config = dict(
    num_attention_heads=4,
    init_std_up=0.0297,
    lr_mult_down=1.5,
)
MLP neurons of a small language model. Each row is named by its layer, matrix (down: output weights) and neuron, and shows model dimensions 144-271. Each number is 500 + 50 x the weight over its row's rms, rounded and kept within 0 to 999. Numbers have three digits each. A neuron's up and down rows have the sign that makes its largest values positive.
Before each neuron's rows, "raises" lists the tokens whose logits its output raises most directly, leaving later layers aside.

raises: "year ", "year", "century ", "years ", "hour "
L8.down167:510562470463495505483549488527574433523424504537500506474470481542571570454386576439476408562451444442539531583559522537459534534511519445454522521526597451513532433501452528474547474567488464469450452469563466458492439475476461528436436514583485511501478480527500559442550459428540544480565469670478577570496448495504489442490487466458500428468507624379475534688512539531635532514558

raises: "London ", "London", "Manchester ", "Australian ", "ipur "
L10.down97:475535478616550508450570469525598470502558568438509460475509430476515501473541509465509582498456486462518513562559440487533481569611479493466487623463494523604453492492494460485491554538598512431517499504505533492490701555563457540476470517471509470506517551415482545470447546522403431543465432518549422581495497472490628503493488410340501584564476466463482537481519518572514542541481

raises: "favor ", "age ", "history", "times", "count "
L6.down459:452485462493515498515488536388514516465591510545498496531457513498494424406533461499487420542515408472597465528469531430539470498429478549467570529540626509439445523504512520505554486476504502442514500429481509522496331596445455432479454563423493468383502523568468484512514452523561489507492535469445557513482448491551529570531493473464458524510432566429449514449439479557401483479477

raises: "four", "two", "three", "six", "form"
L10.down236:546526467480475465495425565526543502573531454403471389524454524508539580393433550615575541415478558526554556545528510506403474445477480552586507530517483431528521488532526434461414548541422590541460447561457454476542740486510555465530519487620536468472484380528509509519554533458543478514493590536513531499395514580482495565532517497526529425508544461526487499411559574529577486453572

raises: "he ", "she ", "we ", "there ", "it "
L6.down246:485501525513440576531489488494511454406449551557522450511445417517493530418508455479497503444426468426640482442488531524491490451610561439495495499514474428499565415462435468519509489557445464482408466531428572456592571403557540444542522553437560565418506429567482509483503475557494407517519442557654535531485509460468513541513550517464511495500459490518490573460442460441427517490493

raises: "following ", "there", "after", "next ", "same "
L8.down293:406482482533440393487513527583517487458490542513509496466530471459477425404604472561542444578425492486480568570544518466446435448579527469449495566567512548528413542480502583514512474426526501484646459456472514461570473565519448521480526368547537553478511466571571523511444540475470541474532544398499537511458502505572490546496459488426471485561517518517444552546546490524563448462430

raises: "= ", ":", "== ", ": ", "\\"
L10.down160:504453519519594492473501468503581524476465502571559479504455536511496454432494449424486414501428484529546440542449516529441478551481491545549516546406465566474495385459423495594486543431545569542540446437555458444457453402604439501535529499521577469497439552559469546564566471480471538488510467474407605466570517449524481461455424515579518526495539499538505468450602476526508482556512

raises: "previous ", "most ", "many ", "any ", "other "
L5.down469:548501546486485488454546439442493551436559499491468543565522526489567469470539464448566495501572409516416484478539440486453480505617392462445563463484488575447531547573425457534548467489505482521488488523562526489536511433577498477487462439450407472434452458494558453684539472471581513557461428524486630441574444615523510542508391461475436477478503535467432525546494481452523445475446

raises: "win ", "wins ", "victory ", "success ", "win"
L8.down357:458541452557582454491529528504472449488507409456435466466511470471596519567529476493553577479476355540440480551599484419497546448387439454490490562484527539516506457463549569454467482557509397533538492429490532453518561495422487453512494545501499543485469544489477531503463550558479454510533511551523541519498586490476565572429475488480482511393442558531496531512457511525501479462477

raises: "times ", "times", "years ", "hundred ", "million "
L10.down988:593402522380565564534409542462542481526475528554496550510391415451531544541460467413428532541540521551509515463562456508464460477446552542498578527588480403543541489462470514519533598665481476493442441470501454496516538500481552424481493530524481407467496589505527461467544496547510571684484543530467428550497465479520482508439429513426443526534491463405476435521543506600570492498531

raises: "it ", "the ", "he ", "we ", "you "
L5.down615:459440585544507537574463468436542544456477435470497447461468457536468506548428527490484384474534490529559501465561553563473501490558468430463459469346478541521499496443509427585523551476486600517489458561541497547635781436516503408510489513492580510524481396583564567429499503503471414502572465535577482486461443526597548554539478432471508399562443544501554499565438522422483519501530

raises: "after ", "before ", "following ", "after", "After "
L10.down1010:492551416470377500505450472572556461545431540444500484518555544578533440462511481534530423460445455412503477566586405502470481528571478484493470515532549461535416421563523545530532600371456480461471464492517428439544591454497479577491494514505526456451536521501493581583446481517473412449472504581607422602485508519508480481580451524494451517556496413494562527411538431503504447432435

raises: "victory ", "points", "points ", "title", "Win "
L10.down703:521515497535478548502526469500404457517485559619522503531465391586535509587518551492470458575549522540451567514449489484491540462537567471495566463498548506541539521515556452447482502558537388410446452427510450457474542536540452502529487507526511577496455605522566611424564543536545473550560505549525535491504469521572490533480491479475562549525496524480507560519450420527548531457476

raises: "201", "199", "200", "198", "197"
L6.down330:514514548492391471540506466462480517560436541543505558471512496521563532520513525517502510412564462536520479498390442439606481476465456471496508471450553420512509500557458502480515450502430449598481456499468526507546652431536411515465488418506496503481446461588541458443458531495537465453541492577537347494446473494514481564589391504452507425533484516515601473495487444497565542539512

raises: "in ", "In ", "in", "ins ", "uke "
L10.down553:457470495535535499483498624516507522568562566498475505498429544489581463421490582447555556455525479480472525482469483405564511556564455529572442416478597440543513438605488537451503446412470493445438538576464434517455596518605544490469594495490408461515508556497525493528538419536467494525594529509466546490493483560493529517493476401439498445523445409564489506494479459476562462523514

raises: "they ", "well ", "also ", "part ", "these "
L8.down560:586531485586487489461443646407570494595446532517501454577478417588597486461458520479469480513492517511545577454505572525501351443497490460502502499405452496529406454492450486522522393460553496496477533471558496448481484541513515529522454454545491494452519589533455489472438490511557449492526496497463445511518463548518464508530489379378425587539448425543476562468452535512401456557514

raises: "involved ", "educated ", "allowed ", "left ", "required "
L10.down343:437515492475420571506492512498489636568511474536542437415561547468429430534498630521528508486495627501384553447507561438497552398448453540412412478522447543508527491549443509415516441438516600503586488450428544480582297451592597457501507569536462390506429511523516470530539530404520570514539475440545545528481415508455499538524486510535517459516409482573535556518523418556465457482470

raises: "below", "also", "needed", "also ", "About "
L3.down47:441541426433440517613447516477542490462500432637539493465499470533464432550427444540525584463539529543502485470539516512520586545491445486503531486497618458509467512560491498591443527440458518561558453493462413538548473519410460539543469535430511442541490574471489594537422493466380478557497513508556525550570543626524516533479614491502474561525540596531459542502598555515508490519524

raises: "it ", "they ", "he ", "she ", "we "
L6.down280:368481518422455472473481479463506508546533487457445616509481396529539405468440527546556452473512586556493461481551438563570525421548489456511519501407511484409470502496487447540511500452574546511441544576520464478521552448568514462525505556514561487376441449461443525495509518433498487493591435605616495585558565502405588509491510553468451471529439451557446427543446555514470379542451

raises: "and ", "itself ", "= ", "is ", "or "
L8.down292:513574439462447567524551522421558441465480491567627511487441512572480541463422490442450494603523513463496544549554535547505520461424529499490436503447482494537433487513528502518537585413472495489507486435340413487494535508586508519490469449512596510453510481483504552581473514555499462399533516444480462543491535565528492400556497539543392563427481478525577492414607482455461479569542

raises: "202", "201", "a ", "the ", "198"
L4.down433:515428535487534422607552508516498448531442468557581602474494533563442481497489533422489557488495537471572492463468466449617456533489472535469522511525612560467502495478495476535450405578448498565589436448461476559536569439549508517442458552503520500451446476591475456513455528591415505464467506439428432430526555556499416536432460464575481417584485379512538495597468435521499427545576

raises: "the ", "which ", "its ", "top ", "left "
L8.down705:487434494624469495514553477564400539473492560368508516529535482555474493437546540479528463519428506514424510519548521470471554495422446404442466550546514448652497501506549502511500489470613534461508523424499445506534537508481485412397556489514548524602427431469482469449445467473499447496491454411417496551491508548594442477466609510491432490350519563528473483463425473396393469538489

raises: "time ", "time", "times ", "==== ", "times"
L8.down515:479516499564473588559487450512581382517475565506503576565507534451562393461484538448500559485418476460441430474486543585447570539532505492483543503537526444555540524511471514543434429470535489519420511486519479495524501498559532533557440453570469523484546464461570487436518513555557556477453417457499537541488594554607427565529468462577543477514427445495434564594472480516403492442403

raises: "other ", "others", "others ", "most ", "more"
L4.down218:617526564425437485481518448515545524484494418454505432531458467521544485421485475444509529525542487532451503491532497566481522478536500438453501397535541476560514524493505497496479448638444460584499555467626497510567469512433510492471526510583505536522564483506619466446412499548482586557557556596461542441517472556577467447492458519492554477526431496507490542489521472407488533540476

raises: "with ", "the ", "many ", "far ", "of "
L8.down864:509493421528454504585519464450559542476556491414525455562428478479479489601490497493581426477519514520460374472466498462427541453591477500521508474511486544531425474455504556541482452470486422589481519539502516512469472501529396391461495499541436530447461509497569491489476471520444422490500529497529586509534573436577476430446584413524450580447535452518573557492484556396430478474562

raises: "Association ", "Association", "Federation ", "Society", "Society "
L8.down43:543482478510453534568503435516476605524537490545510494440575518468540471476437442507552479586493437500534444500513461546493488505500447536539489565530525513451500614328532507456551442486515502407443569479461580553457502501448516577541469404561490471506423531436586531554595492485613393555461470471523406540551496593486522527507508571523535463641512474481531490467601538428543430515585

raises: "the ", "any ", "its ", "most ", "their "
L6.down506:499514489506496503529617528499422491411492421556476552428480519396570600447508572453516484592581560477395498524540545542567597546557460488540543467538519458500461490579455492537549523546446522584452511537575482448426402494565546442500481560476497537524413467546378486580486443546522468456494457537518496515598415623505573489507562430472464510522520478507521489423509411498433468542573

raises: "well ", "it ", "well", "they ", "he "
L5.down525:506407457537479568561459468555555595493567509607528471454518446437442425514393482509469479521475572432517519515479573486429425429544477484525575474447528441544476424493427449596436488455501500515420507576514452524589613418453522475490524577449559483395547502537414492522432588484467522458485453461554419541490469471531474516424518508442547579458458458542506451451398491517456536400424

raises: ")==", ")===", "): ", ") ", ")\" "
L10.down17:490517447514478502502472467506430454518507502490470446550440476490606445470436433589501477453537525483353546472455476524483497537516512522499452535458544442556608548543524533462529489525455574460481476491518465495517605537466465556355519555424392440582504459492493543447501411526425479495508495635527437600435438557457466505504457502466488401486497511571519570583477429506571439531410

raises: "its ", "a ", "the ", "those ", "an "
L4.down705:606500572452531565464453472470448488496416470402536486459518459522430536473503514423521450529544573445511518428547462559550466426507507581619439484489563556554496496572456555597570539633430551606458541571492453524446619479511442579420519478572468437553452421544512550503471471500548467548449539508555485473442412580510460536499497503481511464506465540479495468553494492529562464515553

raises: "(", "or ", "née ", "family", "(\""
L10.down16:513437552547465396497475539496502442537561468460518480517522465502454415542411537513503527525449484415507423509543468431440461572554478522490553511561449442454516466439503449532492487502423485433486538570463521452568711490518496428512564465505428490500502475415449581589471486574509486448545554487502481500541369590560494452428539537503477471551525508435497492547590486458508535544525

raises: "more ", "less ", "better ", "preferred ", "becoming "
L10.down672:549442581457390493489504507402536501508434528512447506597481476568574459473539496509605426528414409505425506470620520487513530504639497519477506426516457593498492446542547495496445579511483626558484457551451484476495721439544503486475441573499423532558561541505505560530503557475464534585569527473400443458479510477515494454450530450449551570489529484496507483380523533520503570491567

raises: "shaped ", "length", "meters ", "length ", "altitude "
L10.down878:524370512542582522444548463420445439521504526556551485499527565504488535489498495400448529479489582463428509411527513486528492520653541434533461448551505485511448460551520484534486527518499403456508494566485474657556563411548542543411591458475511498520474394503552588581481627394365545525485525484572438467466503565405547434486452423506636419456526433475523539520550622552471602510477

raises: "smaller ", "shorter ", "larger ", "broader ", "more "
L10.down499:473455467537461531506591518511419618463511441431435539570492623539496467419489467564443473511425548521497528419441528384504490508456525449375461453472518576505533516530475529592460481566474540505566480571485414503576463517573371545434561491496556513481456471540425519505597493506485502507536530475535489465558510576494497571527472499455546505483500438521462432363473486581503415428476

raises: "then ", "the ", "m ", "called ", "t "
L10.down232:500538472593460448465562431471555526574523503522556484427430399448471523492601495581497383525439526582518477555425527477532431533482584519528473498450522474568485545554529488471459533488532507505477543555547494478464454598475488549490477499475534557505557482573441477569616548561431508571519443450524481587537562555395456639411516414579520492466495508510323368522558480506552514512523

raises: "himself ", "died ", "said", "wrote ", "himself"
L10.down212:469502456501493512552543565533558543523547549470548528534491437571489505579411559470558475547437477395513417542483458562552504608536516510531603445479471495442572479468465524569419473431545494543538435527553546460548443422479497502508462449481390506440549538461549513502592528410509535547545612562442511568484484510534468583438578437497570507491598540586594563498482408508537556517485

raises: "them ", "him ", "her ", "the ", "them"
L6.down431:479514530544472505537488500531471549404456516399490564493550522571500544517419530463495545460566635460603526532567503633509581467488448485642558546491440456542491439475527518517545493560476467579507507463470454554485549463514476584439414527566505513540446457483408489486471463478499417557545540476617542458511535569529575506471490555530455505525548466498534498525575518518552563502484

raises: "other ", "different ", "others ", "all ", "others"
L4.down594:565493521476579513490451503529516629451443391412533498494555445524425490422493543446534517518500499524506469491492485496510480483441409517477491480408476478473523485445509492524508457504545484455446508492434505479507499554533580492522517453496464600522501479482466445573514490466543476482595487466502403540476438539498502522443487490564536613560422538483517545380491564528541396533531

raises: "following ", "See ", "above ", "<", "below"
L8.down586:420577421495546376506503488476574553483618461507402563511468471461535418459497468510561461513491458531510546502474495559535503529489500464480510539480457438553504519576508477490449477407533431439500387495488532457491624495546479526528506430502524466516536533547497541524446578406490498595502556456442531412489498535534493441533514511454505587494610505509466518447556540518464522475493

raises: "years ", "different ", "days ", "times ", "years"
L3.down293:502466555435516590429532497489619449555508437519537579471540440511486562548397527465525456531480444451552535502456479537497479445556543444402482467376538475512562465505383544502450500553413482504438474577522595465531548519458525584576435549525532447516525453432512485494510475539475540561503490587460440561502397403440389567420464481488556545530475536591450526523589535529518479531502

raises: "it ", "he ", "we ", "It ", "she "
L5.down681:500460601418528490470495419556475553500546467470521515543528640572480475516553538603526451456576548463565444518487548508453585514465521554587476430449525500540589493589445494478501542483548462558447591425561592519512685319435462458521551512521536475564527476510536539332438515592476426497565435506585456424510500512595492480499471528395494482493528463501513508532480489540438516547487

raises: "likely ", "important ", "Valuable ", "numerous ", "popular "
L10.down441:592482393393538529533515489522550518504443513486501484522513520453460442462526657536512512442501493446555438387545579456550549460506504537486449535469458520484522369566497498493442546478510473491435439509497519401566529496550537486512558520505515488589522481471533534552523433512511530498464500484544441442525559378516605554513484546498530468410501516464515538456537528514532589451542

raises: "month ", "month", "August ", "summer ", "months "
L8.down15:469542481446551501518523482477603499547556524558511549521494546515513475499406515534464553520493526454436448491595488541593442520449470506555501456483500594474485537514555456439528587551507484421552458485514578351420369489389480482487402469523423511382422517529575533524491450484518586484543496554505566529562517486514450500413545393555437443497506508566522491610480523440503538506479

raises: "him ", "them ", "themselves ", "them", "him"
L3.down777:604492519505569524542581556552558487417462514510471408469492544535502523460523527512544439505516483481514601500584538537493609488608477490549394501453452558546484416572582580612515445544413457486500365516573384519589701490478557559436468467490484497546441523496486509395450518426552485525469524596592534441479568505498543480413459522558513535441511422524436652452520428556527482550417

raises: "him ", "me ", "them ", "them", "her "
L8.down109:515487454429450432466557436447489565427486471587458552468517500530542516493475561497565583591524555519550463509500439456475599459471440457455517554407464527528442501566593489462541522485484434517533498536492520442562628524680421459512423484622495481424407379413492548407437587473462464542516429492421511516539519517493474523531474603531538528461492513567478547572466538472428480532411

raises: "control ", "control", "charge ", "importance ", "interest "
L8.down299:455515514470464493459483474488476449561528508548487429405454521533501526511430597525502482538455504513504491478450510437561459457465546480509549650478471538490520508402470511487441612534541497504483447467567593484525481442466408588462473457458359520467501514440472459530455514625549507459477577505474545488487547488374563437400462426551521517637434425534402465523496410522503507476561

raises: "time", "time ", "same ", "times", "mph "
L8.down620:468535499468391602543524364443508469517485464455538526497583486544496413566493459527450488597467537538478454508537553507420499620439408460531518471391503456524457518468458495559323538494560515572507519557512457489568523520488501559516497483504478482465539485514469484464556532523559472531450533498529464484547529462535539512520498504525554589454482494413544527509518512544501480423434

raises: "there ", "it ", "she ", "the ", "Hispanic "
L4.down409:426430490528507554579577522447442498422483527559368508493475488573528587481533608525478359513558616497498494424460446529453536490518530481515474515498574530534468421614503459470517518619575553542507580497503423498439738385502522472554473529455537423512491603449503549460461488501566445420477429554548540527548445528506428535459465378483485482524482523538548426483467533606436538581502

raises: "them ", ")===", ")==", "themselves ", "them"
L6.down406:505486460501426502492562470463515504457423468415442555499586516528515426545522562437501576535614505546527470460577379459448520480498462477563447582503439547531515587570466513403505574533549581470498506440448495517539768484493531523507461504509387475566460520558459489428491439479635502515591473575628501544491490530475455403504492557477475490544502450560588468535489615399541535485480

raises: "or ", "be ", "any ", "were ", "was "
L10.down332:471531549450552487512514582416452526482502525480620465423422500563451450538546587451509451586421472441497403460549489463525529465589512473522558543456545466403454512459383539491525534580509528519534555575537522448518350475560563494481519476493512576533402528506641521437474514553479509465418591452445558488472503571513422449412484549450522481458594432461442552529490506437565459503418

raises: "(", "(-", "(\"", "(°", "| "
L10.down56:461508534519383435559520532448542531585602504464463522436446444551563438505492520529567488470472505442450576558456500463424411508421504418516520464475522424534460566445456440468468503529455484465505550488575566427515508515493590438530518487489525363580509522425518527450528500492514503444509529472561487573429393574562477451486486476607572537600532476397450528557526540495572516553462

raises: "season", "season ", "league ", "rd ", "tournament"
L6.down980:544552541494482439472517497580524470538476511454458416501517547595515543527557479512482500512518504470489486559593408479556454481472418518542464574448518522557568530474549508476627471541526455511450617516434495476495436585530454540497570546533401611445482528462463546520529556535528543587554563560475522515489576509496616540440460498540524550527534572409441431576440427469513464477465

raises: "of ", "they ", "the ", "he ", "way"
L8.down874:504497538509438474542433419488487453408470459440481550524486565539460491504502518543444491447542546525464456399553464495522457517559544551513489459518555583448414446508519481473483464530512537454574527566450549403517421443592528391554506470510513591506491598513474519408520505481498452582524525504512494545483480512591421497528572438418541398575491400569503612452460468432374472543468

raises: "that ", "him ", "if ", "them ", "each "
L8.down876:561512492615487541560510419417440548472394572541370448530529483451499551382539501533539564499486461458428463472518508478477547441569474575501443485481345488523434528640433429520585494531550447426551458498634488496475608513464515479551499518530503545488502496548544535498420510542535475508501495501590514509532469540498541500488595538557510492484529393541543519548506542563503543491463

raises: "his ", "not ", "built ", "designed ", "planned "
L8.down780:556514452411535448548474556563549554430435504552531533463455499512551461471456482504493637446516588553601610436570521522506566414434416501568567449478525475530561457487472563574459544525551509544448404553584590480587515491519468597550542545456511547482450498568477505490469497489473511520558512551534482439570524519445493476549372487453541549499458529534529527419582520505536455518441

raises: "of ", "below", "That ", "About ", "Runs "
L10.down67:535492430527442521494460577510559488603527541518431488473509572617450489474576450470521439437494460559461573496501525507489495563532446492480490495467519606527526452513552550488466497507462608509497580426548507582606570498446513521596496485506440496505480493532438491500536470408393427503414493529469445552499543407495431479496602538470484581439547516488479599466467538383548455556485

raises: "bound ", "duty ", "depot ", "arrived ", "carrying "
L10.down518:536464541420510566550438549508473433461479478451503416610473419433449479385419464462516444524472510545425463502461602546503475506390604476471510461462491535530520575554467492565511480534496412524448477479364491445503579480494468520480498521492516525584547479447498567464503430373471565526454528496403505577439485470530519551464488471468497486425532468500480577547523546478480427505576

raises: "of ", "spread ", "of", "According ", "end "
L10.down691:436481544547495520514469483446456492526544505485565548536491502412542563472468580539500476447530554454394421501576408432510483408551506496508516420448449525512535529599443470479490436526446474402491507493455493467481588459485513480468475500527547514513470597511468418501476385428493547460472483629605454563507422441532428470448528495508444414485512506506460527559566518428524348468600

raises: "the ", "this ", "these ", "he ", "there "
L8.down525:495391443514500490474583455453482503528525434465374513574553411486476553506583490511579498508537502481440387468484565536497522455550476540497461527513443455508529454566489412590477473465628458457501481549463490487447502531521531503514496609493490479495480563477508525467478487426573486522563441571560511475471559430536450523462594465469510473552496419489552551575556529569506499491515

raises: "and ", "but ", "and", "it ", "she "
L10.down364:433538454532508478556496531491437539459493506485578529462515405456499578564460584497445517499462509500548531471453398531485509520547448433419435456497443469505540492485493557443451497491575552507407523511473554564507816401522523409528559603512491483481557492470460590474458530459530514466482532542592468505496461545559494407456470419545491578548509386475502466538498604460495546488527

raises: "himself ", "himself", "herself ", "career", "solo "
L8.down132:403475514561543543516536572529536492534489509436489558545543469486519463521508550533533516609550474508546566537553453537520522572571544455547540539404550504534569466441477403518415437444553434539499478433471495561526421454478572495465499450513479513506563462463461560499445510388471480539364537479493515478568442437418426492425506564496550491439365493539560492410552507478523471460533

raises: "Council", "Council ", "State ", "Court ", "County "
L10.down483:542484492437440526583482559535491489536479549571545493570477523534524520485509507606522542433573524472502482579534574479529532444522513552549395527464521456588449441488565459502518383435552532475555658466466499521548493463510525507579414570539562472546424498494493543490562453469487453451562514508467467407504540528429477471512504504494581493544535461445439550514432465511411583540537

raises: "he ", "since ", "she ", "they ", "possible "
L5.down691:434457495530467553497454528525448543459468456503538499528551507462512498427451574549497471492453502465488524565487520469463582441605412486397608468422431456502502534460517445452540439501498481551314438547489488524526517388506572398505464544439518499469499420545545532500447537477535430449515477511530439515533438534508569432647591464581574341508466527600533499496469448445480453472558

raises: "times", "times ", "matches", "others ", "other "
L8.down75:534515564430544592590474540521454549475482440521448498482520490428442464531456489390492549422487516513569489448503475472500485531482500439394496510442535515514544483460500476631504471542503500436526571483485445464422612455486571552527541458417369514539438519426523508593500532543522496517571525544500477494453500518519527578503482531538488477476544478512455391501533376556460469512507

raises: "they ", "there ", "she ", "it ", "more"
L3.down234:476454530475380498449469482489493559531541625500528530505512617453520508492506577487439422439442449539649560502530596563482510446574393473521532584522536497509597413512474481447569575579509467407400485524542394559514467425569460460553476567498607548513545475438476574555533500482554435654554497481599498531502413531486534495391507420540580383500499521500498427501538558482516472446582

raises: "well ", "addition ", "well", "did ", "example "
L8.down940:489622536553484501538478446601489507499588546501543467436449465506506460502376549546517457516460489539554471506449501456445524523454465583575484479491438317506490501498472393579426516579507530480491533461558411511525658471395432397506503521492547403467548549523476523521446513600456475505511454488564450488570459479513507611512579559487524503518350600503504518449469554540459504485459

raises: "other ", "this ", "most ", "the ", "these "
L6.down656:455435457606431448430409427468501442526573522508517488461498480478525457472554460600538528394463499494446464480513514606496527528501475466453495544380553513471518449560536431496480483511598467501574470508454512537466750575555482450609446521576510503520488448523480481524429473449523540538476507502529627436589470495523469542401484600576459567548438492536553445548572521509429523481493

raises: "their ", "its ", "|", "of ", "the "
L8.down646:453501497506505413522561540527560492421469522452515623429468474379466570550472517576505440486504527551469513503505471536528495476544508616535487483513484487487415518515559503527464568484461517532461585519572486537513486567529460543548487549525423523455443436425484458504505479529451636464592515491540506552538529537557439539502466453525448529431411485432516425492445573560458455476512

raises: "of ", "end ", "Of ", "Class ", "its "
L8.down514:480507525514412535473515530512486608455540492498491484485523508533513487456468473506504476528554546474479382461554475531438456394573505459539468511361479500442462534657570529516528468549538491510480540572537557510531510573508521575438463479397570494499483592531416517470473470517460457544496552483451538481537451510586485452458592482450376496500568532473575446593566575503470393442594

raises: "used ", "he ", "it ", "collected ", "experienced "
L10.down574:596531548507473570560540548511407558559559472468503536526498454467430479613461482418585529521439626498547473527475520466515642428468491561500436526471394506484548557519452494553457485472612454478557513505540581525631566518439500511543457555452506449401389557516510558436561548508558427624454447552546505508502462469487547627518520559514555480547449467467505499501467420462513407486500

raises: "than ", "direction", "words", "end ", "races"
L6.down112:555506605447494581408487429488511501505481470517531471481530547507513436447475570507422498526452525481535533601498571537385546492461460523525550491579482545489563466419463495503438541492505621478562479511426438549474518484494542538447470524474502385423533495546583503459553501447552498451550383413498414529401526501578471498518469418492451489422525436468457475619540479556496512532528

raises: "than ", "the ", "and ", "or ", "details "
L4.down57:428480525469458553403524511488396477535536446490519443463492484426452601411539493454435550516439463478487439480499477463467547383437582539437437536508416463476484379481406562499491474439518513546608439549537414441512476510513516489512445519545552385451549530509530564494546568488495443491548568445503503543466473501526502422426557536572604544513488468453509497520518480463523506545556

raises: "201", "200", "202", "199", "198"
L3.down743:507530537471382459542463517489518479487440543587543581530460504471563559467506526480502506566507510597517458463405563559545519499396515386441511417540503425439588564449568486521602497505517525415478433519460447485547480470555514558504439566478572458598445525459499458432507511585509517414584550559565423572547549543470488500564446468440480492587553535449627513463411463517529476607428

raises: "these ", "this ", "this", "times ", "such "
L5.down736:556419490476526518518531436408523429531527516520545554442484458466500486542581472489587456420448520525423472472446574448468513442600402531491487488462543551479528413426591503477524529445529454479620487502448436513482582424395453531533407515512653535478453536574513504579478592460534537423501553589436533508511522550406587455512515483500402549477528482556562480608493552642449514595440

raises: "Minister ", "Minister", "olog", "minister", "minister "
L5.down140:561438481559478561486447519429482578516505508465581509527560535547501518488535530549519479478483503487500571517473510489482492498616499546474479512532518495522454494484435538510567525425510438492477512456580465450477540522428533457459492465544502410503511398567506519429439526498553523495567536471481624532431505513515429503514525368545517437502403512459474538465515460549479466421497

raises: "London ", "London", "Tokyo", "Madrid", "Los "
L10.down327:504473562576427445538543418567640563496538564495510538501450447494497452392561591485519510486520473492527456491516437499570469438524522551555437511492448462532560519516490525469404598545531442516512500508639516450482657431518533549531438535383544527502559471507545510461475564539510481555556523499503519542512507505716509471526529439508536434544457453523466562480429588515505454562522

raises: "example ", "style", "influences ", "times", "periods "
L10.down871:482539493489577360535418570496539558441493476514491497494517522404625542520532451530505494490458516495476469554504555426442500560551471544474519531454574464500504531408557396479492531467467587555521479536461591411515560516493486475547470478528503485468450459523469534409524440448442543489499468536491528469517498545515541479572520421561494367583526548561551611432563474510562495502482

raises: "name ", "name", "names", "earliest ", "nick"
L8.down118:447555450539498449471450561434530547547503444450492565507586489517465466465537511528475563547429512510483451526416587465391560414507561536508486388456548582560408444499431400521500531567432533589415510436464515398448495511496485579517521471518446579490541437479574441459416539487394534499439475471550573431548459434467407572437546434481492448579401435475480504400501510571451474471575

raises: "any ", "others", "the ", "other ", "any"
L3.down60:455574494448537577491535483564514501455486547538519508484373471502469532523533539565569547516487480528472600409435468548505515403632490478604589552573580563385567547499559529583499557479486493493542558430652529535493494475471565609542501557537537543493456442481495347541550515466516463565509478646573529468577604517490478562466491461473457476513471473564474547473535456524455535467493

raises: "name", "name ", "size", "size ", "style"
L8.down35:469551501498482425499459522460512463462357557548444539513521483528605484481500580460425548570537520561379461398445516592575536545571540573550476454473472435531327470474493502549513520489475591519500512549523505619480531499453468459505542457543469558440485486568534509409547511522481509532552466555552509521481527580491615616456532495487534469537476501475576532468495547505422580532570